Weights of a small GPT-style language model, trained from scratch on English Wikipedia: RMSNorm before each block, rotary positions.
MLP neurons of a small language model. Each row is named by its layer, matrix (gate and up: input weights) and neuron, and shows model dimensions 400-463. Each number is 200 + 30 x the weight over its row's rms, rounded and kept within 0 to 999. A neuron's up and down rows have the sign that makes its largest values positive.
A block is one neuron, or neurons of one layer that tend to fire together. Before each block is what it responds to, as a language model described it from the Wikipedia text at the highest values.

Responds to: Table cell separators. The pipe | that closes a cell in Wikipedia tables, especially after long lists of names or items; occasionally semicolons ending list items.
L5.gate19,209,197,234,207,182,242,201,214,130,219,255,259,213,190,124,255,134,183,186,192,204,180,229,180,199,212,226,219,232,213,244,239,166,183,196,176,170,214,161,207,151,183,186,195,205,230,234,202,160,197,183,233,233,170,200,229,184,185,200,189,258,204,155,182
L5.up19,181,225,219,218,161,206,168,228,158,173,238,238,205,188,140,233,165,164,192,215,179,168,237,202,144,239,209,215,200,267,251,197,196,157,194,198,166,175,141,248,194,198,221,162,195,187,235,199,155,185,184,260,241,177,205,214,201,231,170,174,233,212,174,167
L5.gate100,186,176,198,193,191,199,222,235,188,192,135,213,239,187,108,200,118,197,194,165,174,174,226,241,221,249,202,205,235,217,223,128,169,172,172,191,183,206,202,223,215,176,226,130,259,231,209,176,210,200,235,212,208,161,202,164,229,192,194,169,251,202,213,223
L5.up100,220,193,239,184,235,255,177,231,191,169,215,211,174,247,244,132,245,212,220,173,195,200,235,196,203,209,224,162,183,170,187,180,146,219,185,196,206,208,197,212,166,165,209,166,199,212,186,188,232,260,138,192,212,202,160,201,165,199,188,207,222,248,188,149
L5.gate738,200,220,176,227,176,142,265,176,199,225,129,223,232,167,137,187,126,199,204,180,206,199,227,171,222,214,146,228,229,229,266,179,169,146,155,160,218,211,204,229,172,195,222,157,203,206,240,211,212,212,216,217,228,179,233,157,199,162,174,154,228,212,204,203
L5.up738,180,187,168,235,205,228,217,267,165,216,204,223,223,205,221,170,214,171,221,211,161,214,180,151,231,235,172,174,174,216,241,217,188,218,221,174,198,161,200,217,167,226,181,211,203,190,204,203,247,225,171,145,248,172,191,205,248,201,209,168,234,158,230,150
L5.gate875,194,175,224,168,166,227,225,180,175,148,218,166,222,183,150,246,157,228,172,163,229,180,217,181,199,234,214,235,267,214,226,172,172,177,165,171,202,208,183,231,223,231,222,229,229,196,221,204,171,168,203,246,220,173,185,209,146,205,158,104,248,195,166,170
L5.up875,172,237,211,197,198,165,207,199,203,188,197,237,192,180,143,246,128,183,207,224,180,171,218,202,180,252,171,221,245,182,175,232,221,160,208,201,173,183,189,209,202,218,240,144,210,177,229,195,197,228,192,227,232,179,192,202,208,210,166,160,264,194,146,194

Responds to: Composition verbs and nouns. Fires mostly on "consisting/consists/comprises" introducing what something is made of, plus scattered content nouns and table headers like NHL, Rank, fielder.
L3.gate341,211,205,182,198,227,185,186,236,237,205,215,235,174,193,236,218,220,207,158,166,184,193,87,192,177,179,194,203,172,205,176,191,186,233,218,218,176,167,258,220,196,217,203,191,206,198,214,149,130,187,191,197,213,163,166,189,234,218,199,200,196,197,165,186
L3.up341,216,211,133,191,201,191,205,200,226,180,195,218,225,197,226,184,219,241,136,187,143,186,189,220,202,195,148,212,163,192,222,203,201,265,182,191,191,185,195,255,199,167,183,210,241,207,158,144,206,167,197,181,196,189,206,202,216,245,232,208,159,231,240,166
L3.gate364,198,161,170,256,175,163,216,187,223,183,234,194,209,196,202,220,195,215,176,187,162,212,199,224,167,201,191,246,204,248,221,224,218,212,235,220,209,142,206,264,233,177,240,216,217,230,234,192,163,156,166,222,219,189,215,221,224,197,185,196,206,196,264,135
L3.up364,243,178,190,208,184,195,237,161,171,177,143,218,201,201,209,192,200,251,201,201,157,238,215,232,208,139,192,168,202,247,172,183,180,166,194,167,219,209,164,217,219,173,267,145,190,165,188,178,199,171,123,217,251,152,219,240,192,182,190,202,165,282,216,201
L3.gate585,213,232,233,219,182,175,239,176,251,201,248,182,216,239,272,183,277,166,206,228,172,211,185,195,139,224,185,199,204,208,226,187,192,196,231,207,163,207,211,205,208,246,245,182,224,165,254,196,217,202,159,183,165,164,214,194,165,233,239,190,261,221,236,188
L3.up585,202,180,159,195,161,240,248,217,175,152,217,201,236,220,190,197,231,240,174,245,207,253,198,205,220,165,188,231,244,240,208,177,183,158,192,191,209,216,180,218,248,176,250,253,211,203,175,155,175,213,210,207,176,218,253,160,163,157,250,176,209,221,135,193
L3.gate899,198,205,164,178,205,241,178,192,221,187,207,206,205,168,218,187,191,214,106,240,138,266,205,210,194,214,219,198,246,220,171,219,184,231,194,229,195,238,179,219,209,219,204,188,233,184,129,65,192,197,155,236,178,173,238,146,189,196,231,188,160,195,193,197
L3.up899,214,168,226,214,163,159,223,259,208,160,205,194,136,138,207,170,189,206,180,204,154,218,171,178,205,181,244,180,187,192,218,165,211,222,218,196,218,199,223,183,239,170,210,144,240,231,115,188,205,144,207,210,198,175,207,145,216,222,161,227,184,190,169,150
L3.gate934,195,185,218,213,132,265,229,178,227,173,203,204,178,193,198,181,180,204,201,226,235,260,197,236,216,204,200,248,210,191,245,183,164,196,213,171,222,228,210,225,197,166,199,199,184,212,130,140,206,224,191,231,198,248,213,164,176,213,206,202,223,141,166,226
L3.up934,186,192,219,199,164,217,192,180,220,267,226,235,169,171,230,205,182,188,231,222,197,235,198,220,192,212,220,244,192,226,200,183,207,228,228,176,214,192,204,219,190,158,219,193,184,192,173,203,216,228,193,207,220,222,180,183,215,258,202,217,237,181,159,176
L3.gate1074,161,209,173,218,183,147,208,225,187,197,136,197,217,212,171,252,148,251,164,249,174,207,205,223,243,224,224,220,194,246,230,201,191,242,206,170,208,195,143,240,138,243,225,216,236,155,177,174,206,155,217,198,213,194,214,188,198,155,197,175,167,237,148,234
L3.up1074,151,211,175,182,212,259,207,187,151,189,191,195,172,179,142,212,181,216,188,169,193,205,202,191,185,173,246,195,196,122,164,185,228,227,214,224,214,191,211,197,199,218,215,175,249,203,247,229,184,160,200,166,285,163,197,219,185,188,222,210,198,189,230,145
L3.gate1099,190,177,205,241,214,196,233,173,184,237,232,258,208,180,200,180,154,229,157,191,177,245,155,219,228,173,219,201,195,225,211,169,245,227,246,229,263,218,171,192,183,193,224,230,226,175,196,164,202,216,220,163,185,196,217,162,231,221,264,205,193,226,230,137
L3.up1099,246,186,182,197,199,182,205,261,194,183,160,168,201,176,220,199,240,196,211,185,158,198,187,194,218,168,167,225,192,186,190,217,209,209,176,174,188,161,212,153,226,203,229,204,193,198,130,200,190,219,199,197,206,175,197,197,168,210,193,259,209,188,208,160
L3.gate1100,225,201,148,207,181,175,208,230,231,196,189,199,247,236,201,215,196,176,157,220,182,272,175,227,176,204,190,240,282,201,227,224,181,226,208,241,216,184,205,193,173,192,203,206,255,121,186,180,248,175,234,166,197,216,267,169,196,124,244,200,201,195,187,206
L3.up1100,192,208,247,219,187,173,160,165,175,145,190,206,211,180,168,251,166,145,192,150,208,195,164,204,217,190,141,181,182,263,130,166,199,182,179,165,190,167,177,196,218,191,200,173,219,183,174,193,219,246,229,210,153,211,174,210,194,188,212,230,180,221,218,189

Responds to: Composition verbs before "of". Verbs stating what something is made of or contains, mostly "consists" before "of", also included, includes, contained, classified as.
L5.gate138,163,188,163,235,171,187,174,209,221,161,178,217,178,215,205,205,183,198,201,200,208,234,189,253,158,207,235,145,210,267,195,167,174,189,247,180,166,145,191,187,217,268,147,181,191,218,154,210,196,199,180,194,222,140,206,216,248,225,166,246,155,263,205,224
L5.up138,150,174,195,130,204,203,220,132,206,148,249,207,239,216,187,197,178,222,169,239,145,246,212,216,150,209,223,215,196,226,268,194,244,175,200,231,202,218,183,217,208,229,200,208,211,191,195,140,212,176,230,171,219,193,266,140,239,166,153,223,210,238,185,176
L5.gate689,159,210,150,172,203,212,196,184,178,153,137,199,226,247,220,235,176,173,194,218,140,182,164,192,228,186,247,173,228,162,182,214,203,188,203,180,203,191,219,228,202,193,245,211,190,203,212,198,190,182,213,189,215,201,202,168,199,202,156,173,228,264,188,182
L5.up689,161,160,193,263,245,195,206,152,175,239,168,197,164,224,229,206,223,151,214,222,155,174,126,198,205,180,195,192,193,196,183,230,243,190,213,206,161,203,211,239,239,205,226,226,218,174,188,294,229,189,234,180,234,186,169,221,176,182,164,151,211,222,199,241
L5.gate708,151,236,160,235,167,255,211,198,290,247,252,248,192,182,230,249,177,185,214,172,197,201,237,222,189,182,195,256,233,221,234,182,174,187,236,152,262,181,188,157,126,241,207,161,203,192,190,198,237,191,214,256,192,154,221,167,159,217,188,180,235,254,164,213
L5.up708,200,183,197,193,236,169,230,176,264,216,209,192,193,179,239,204,228,264,220,162,196,157,242,197,232,135,186,199,259,195,182,202,195,229,260,206,187,183,221,148,201,197,173,171,206,189,215,246,241,240,196,214,259,215,182,224,191,240,250,224,190,205,224,162
L5.gate757,218,198,201,270,217,224,234,230,224,183,203,220,238,193,216,202,220,193,211,184,183,192,156,192,176,212,201,223,246,162,207,204,186,132,234,183,145,220,200,171,225,198,176,187,161,233,179,171,212,232,148,228,180,181,230,239,256,180,285,181,215,157,227,211
L5.up757,150,237,166,235,237,111,163,209,187,164,266,201,259,216,188,197,166,279,179,155,198,236,209,214,209,158,175,256,116,222,209,186,145,187,208,214,198,138,176,210,189,198,209,188,213,193,194,195,182,187,192,176,134,186,205,193,257,207,206,207,193,194,182,177

Responds to: Table cell separators and date numbers. Pipe separators ending a cell of names or scores in sports and election tables, plus numbers in dates and vote counts, like "June 13," and "25,".
L3.gate25,235,166,181,172,227,237,200,213,208,205,188,152,203,175,217,152,226,196,196,174,173,180,166,172,223,176,167,165,209,191,263,211,182,264,278,170,184,200,270,182,143,227,202,219,199,194,229,232,229,200,188,164,188,161,174,207,188,165,215,155,192,225,229,174
L3.up25,179,166,213,261,175,212,208,200,221,209,208,201,230,245,204,227,208,191,153,150,241,185,182,238,180,224,177,242,222,121,205,151,189,177,217,126,196,238,167,157,175,192,184,217,223,202,206,217,176,242,233,178,172,220,191,220,183,199,176,221,210,203,208,195
L3.gate79,212,153,119,222,219,199,197,210,237,219,252,232,211,188,187,233,199,232,149,208,198,276,159,204,192,231,198,217,168,160,225,146,188,149,187,180,209,218,214,210,191,253,202,214,208,156,203,201,163,207,230,169,206,186,205,199,195,195,161,163,207,179,172,189
L3.up79,222,204,215,215,227,196,203,198,213,257,230,196,216,184,217,293,177,207,204,180,208,209,199,168,249,225,146,167,246,209,266,197,212,201,258,201,212,153,240,218,144,193,185,182,210,215,230,214,215,182,156,236,185,144,194,244,228,219,214,131,217,246,178,213
L3.gate216,228,236,160,255,228,171,230,160,178,232,149,163,188,235,254,196,182,232,210,204,221,188,192,175,212,194,196,270,165,183,210,191,219,163,192,213,190,224,157,208,196,207,204,247,205,145,266,191,196,207,159,241,165,203,210,187,211,157,195,210,196,199,155,221
L3.up216,226,175,218,239,249,143,185,234,179,216,165,188,190,226,262,155,179,194,207,206,205,174,221,172,202,155,150,244,197,220,215,162,241,124,195,166,188,222,199,208,220,189,209,206,156,173,242,193,220,216,193,204,177,216,179,215,205,177,209,154,222,253,207,245
L3.gate239,225,202,180,209,173,222,213,224,234,227,226,252,227,243,260,235,198,210,159,175,206,188,214,218,249,216,192,245,231,139,193,165,190,187,228,195,159,182,166,221,216,232,222,206,242,174,221,201,188,206,207,190,181,171,217,218,205,187,200,150,202,183,154,177
L3.up239,163,184,203,158,230,242,213,251,224,193,213,211,198,228,176,174,176,225,190,177,182,175,220,234,224,211,206,205,219,178,217,208,205,178,206,173,153,219,228,189,185,171,211,212,183,174,234,232,209,203,212,207,171,156,162,229,198,214,195,192,236,244,183,210
L3.gate541,216,152,169,242,195,194,256,176,191,195,181,160,232,210,236,229,258,253,199,194,246,196,200,241,247,233,220,241,232,210,199,187,203,206,195,184,162,233,142,209,211,255,229,228,202,192,207,206,169,210,207,188,173,191,176,200,182,156,197,150,153,186,158,205
L3.up541,242,191,169,185,198,220,201,202,182,200,229,153,153,161,212,153,285,175,186,152,172,191,196,166,205,133,219,220,209,230,228,176,259,219,198,162,213,201,236,185,201,228,246,188,140,212,230,189,218,222,231,183,241,155,164,200,228,226,195,223,210,209,232,196
L3.gate926,225,199,209,221,183,170,252,223,183,150,231,186,218,219,165,182,219,213,209,179,202,196,197,226,203,186,239,160,195,212,206,125,227,162,154,210,196,242,182,172,191,235,202,173,194,158,204,187,244,224,227,216,207,165,252,195,180,203,208,209,207,208,141,215
L3.up926,221,131,218,180,187,213,191,181,202,202,178,218,143,197,179,192,164,155,215,232,295,170,230,206,225,185,219,242,203,221,223,230,192,177,183,203,207,240,123,201,150,165,158,236,202,133,193,186,227,227,223,233,213,228,213,226,262,215,213,178,187,198,214,208
L3.gate1025,181,190,152,116,179,221,259,242,203,223,202,211,249,192,169,207,187,253,186,204,230,221,188,204,218,165,214,292,234,220,225,192,181,185,182,173,222,199,153,213,213,251,203,127,154,200,221,182,238,189,194,224,206,178,192,207,255,202,189,151,226,273,184,188
L3.up1025,180,182,178,143,184,208,218,159,231,208,204,198,204,213,178,221,262,171,214,162,203,213,205,186,187,213,216,158,193,210,234,167,208,266,237,221,195,179,251,193,181,253,186,164,203,171,191,190,205,162,193,221,226,173,228,258,160,195,236,208,183,195,234,149
L3.gate1147,180,199,178,197,191,231,243,206,250,239,165,216,156,225,219,250,225,255,184,184,206,204,165,181,204,216,170,227,232,182,242,134,206,149,176,148,180,222,167,189,187,181,245,144,201,119,228,157,193,212,205,230,190,156,199,198,232,233,185,163,233,238,161,202
L3.up1147,182,171,212,220,197,219,195,199,288,231,217,175,164,224,224,221,217,250,208,224,224,204,191,187,174,216,206,203,249,187,213,152,192,215,196,167,183,236,210,175,182,222,215,138,183,153,196,193,207,176,193,195,189,120,169,240,276,222,204,180,167,239,180,219

Responds to: Table cell boundaries. Pipe separators ending a table cell of names or entries in sports and results tables, as in "Stosur |"; also "the" right after "in".
L2.gate342,220,221,161,226,183,194,219,206,232,154,151,200,221,209,188,179,198,206,196,184,171,186,194,232,228,224,191,228,246,180,225,171,134,188,199,149,186,207,180,228,174,208,223,219,213,193,242,193,203,178,203,228,182,207,217,179,202,199,157,141,257,202,201,197
L2.up342,208,140,227,189,202,228,203,220,247,194,185,149,181,246,167,178,179,218,201,222,215,178,202,209,194,223,200,194,232,231,206,175,195,199,181,204,141,170,211,217,261,232,211,222,197,184,194,226,172,149,166,173,242,192,216,216,144,181,228,169,228,187,218,183
L2.gate597,299,220,190,190,180,191,229,223,222,175,157,157,220,229,204,195,200,226,165,184,194,195,207,248,217,226,205,215,234,183,188,188,171,201,205,164,195,224,173,250,216,235,199,225,246,173,252,201,195,215,195,207,175,198,248,182,191,159,197,171,196,186,149,182
L2.up597,260,154,241,178,209,236,210,249,295,171,203,191,136,254,235,190,194,229,203,215,207,193,220,229,237,183,209,247,244,186,236,182,164,216,174,217,140,202,240,214,199,214,229,201,192,158,191,205,213,178,182,169,221,170,194,215,169,209,217,182,248,198,237,215

Responds to: Word start after punctuation. Opening fragments of words fused to preceding punctuation, mostly "St" after heading equals signs, quotes or parentheses (===St, "st, (St), plus table-cell numbers.
L5.gate380,188,196,206,197,247,162,197,197,185,215,214,220,180,164,227,172,232,199,189,214,199,158,181,211,183,206,175,160,189,223,178,187,229,173,212,215,191,162,225,199,190,190,188,211,204,210,224,229,162,242,163,161,221,162,201,205,225,214,197,210,200,207,236,209
L5.up380,196,196,203,246,169,172,207,210,153,206,189,172,231,177,219,222,203,180,244,231,244,217,229,183,232,195,197,222,219,241,198,172,193,219,134,250,215,222,199,191,237,152,189,209,149,188,149,164,312,183,169,164,209,246,250,216,203,169,189,200,192,190,175,295
L5.gate677,189,229,171,202,155,204,221,191,237,181,253,175,131,171,221,189,242,215,164,248,204,222,170,210,203,204,199,177,214,187,199,224,170,237,265,220,197,186,196,206,159,221,189,179,243,166,183,195,190,223,179,194,166,192,197,215,178,214,169,192,188,220,165,188
L5.up677,174,185,197,188,182,188,180,229,179,203,151,196,257,192,212,161,214,197,199,218,205,189,225,227,224,202,183,168,201,157,157,145,163,168,204,174,134,216,223,226,175,199,185,239,235,155,174,196,250,220,221,193,192,215,227,199,207,202,218,130,196,145,200,221
L5.gate1073,197,230,183,215,150,186,218,219,205,221,198,163,237,201,221,226,278,228,142,211,181,208,207,193,223,252,257,206,201,223,274,211,195,272,204,185,223,194,175,182,179,208,184,217,215,181,148,156,120,223,199,139,211,187,218,159,212,194,152,181,175,224,163,218
L5.up1073,186,235,204,194,257,146,207,153,208,213,219,211,192,165,234,189,209,212,202,259,156,188,219,217,236,233,190,197,204,230,181,209,200,196,212,195,211,199,144,164,194,182,143,146,224,224,240,202,216,208,192,169,182,252,203,217,229,241,200,253,236,185,195,227
L5.gate1084,236,257,194,246,189,214,255,228,152,211,137,264,195,184,154,249,179,269,197,245,226,177,217,208,201,227,261,236,238,213,192,213,154,197,154,191,200,197,205,222,184,224,192,190,215,154,197,180,172,241,208,209,214,180,251,180,199,165,215,175,164,221,212,213
L5.up1084,227,175,195,238,208,149,205,237,204,205,172,138,178,161,205,210,195,226,189,215,152,176,205,147,207,236,194,215,187,222,156,152,181,221,249,221,209,207,204,226,143,208,235,194,233,216,241,187,179,206,177,140,243,199,211,211,267,193,210,219,167,187,217,206

Responds to: St./New/San name starts. First tokens of multiword proper names, especially St. saints and place names like St. Petersburg, New York, San Blas, plus some word-initial fragments like st-, pres-, educ-.
L2.gate539,186,205,151,249,211,192,269,173,169,193,186,172,225,169,202,200,175,217,169,175,172,271,197,196,228,207,201,224,194,248,142,268,192,252,221,148,202,218,218,178,227,171,214,214,217,190,190,156,208,175,175,197,232,220,199,209,186,214,191,212,212,226,186,196
L2.up539,224,219,257,220,246,205,225,235,159,171,204,214,261,143,262,229,218,236,237,154,221,209,208,183,215,214,214,222,190,210,190,221,210,204,196,209,160,206,207,192,254,203,197,266,228,142,265,199,228,197,192,197,201,154,220,197,224,135,209,228,237,168,196,182
L2.gate1121,216,241,201,222,209,195,270,198,172,174,162,235,235,205,195,248,192,237,168,219,187,223,203,181,211,233,210,243,180,186,202,163,191,153,218,223,217,202,175,165,198,151,202,188,200,232,196,209,137,171,288,246,199,185,258,192,254,154,196,164,204,209,240,199
L2.up1121,225,210,203,191,210,191,242,231,154,226,262,159,165,130,212,240,226,219,199,202,158,213,215,172,250,183,229,276,268,220,189,169,186,182,215,192,213,176,233,184,181,192,213,208,196,274,178,180,194,194,138,171,208,234,203,214,144,179,262,202,179,170,236,204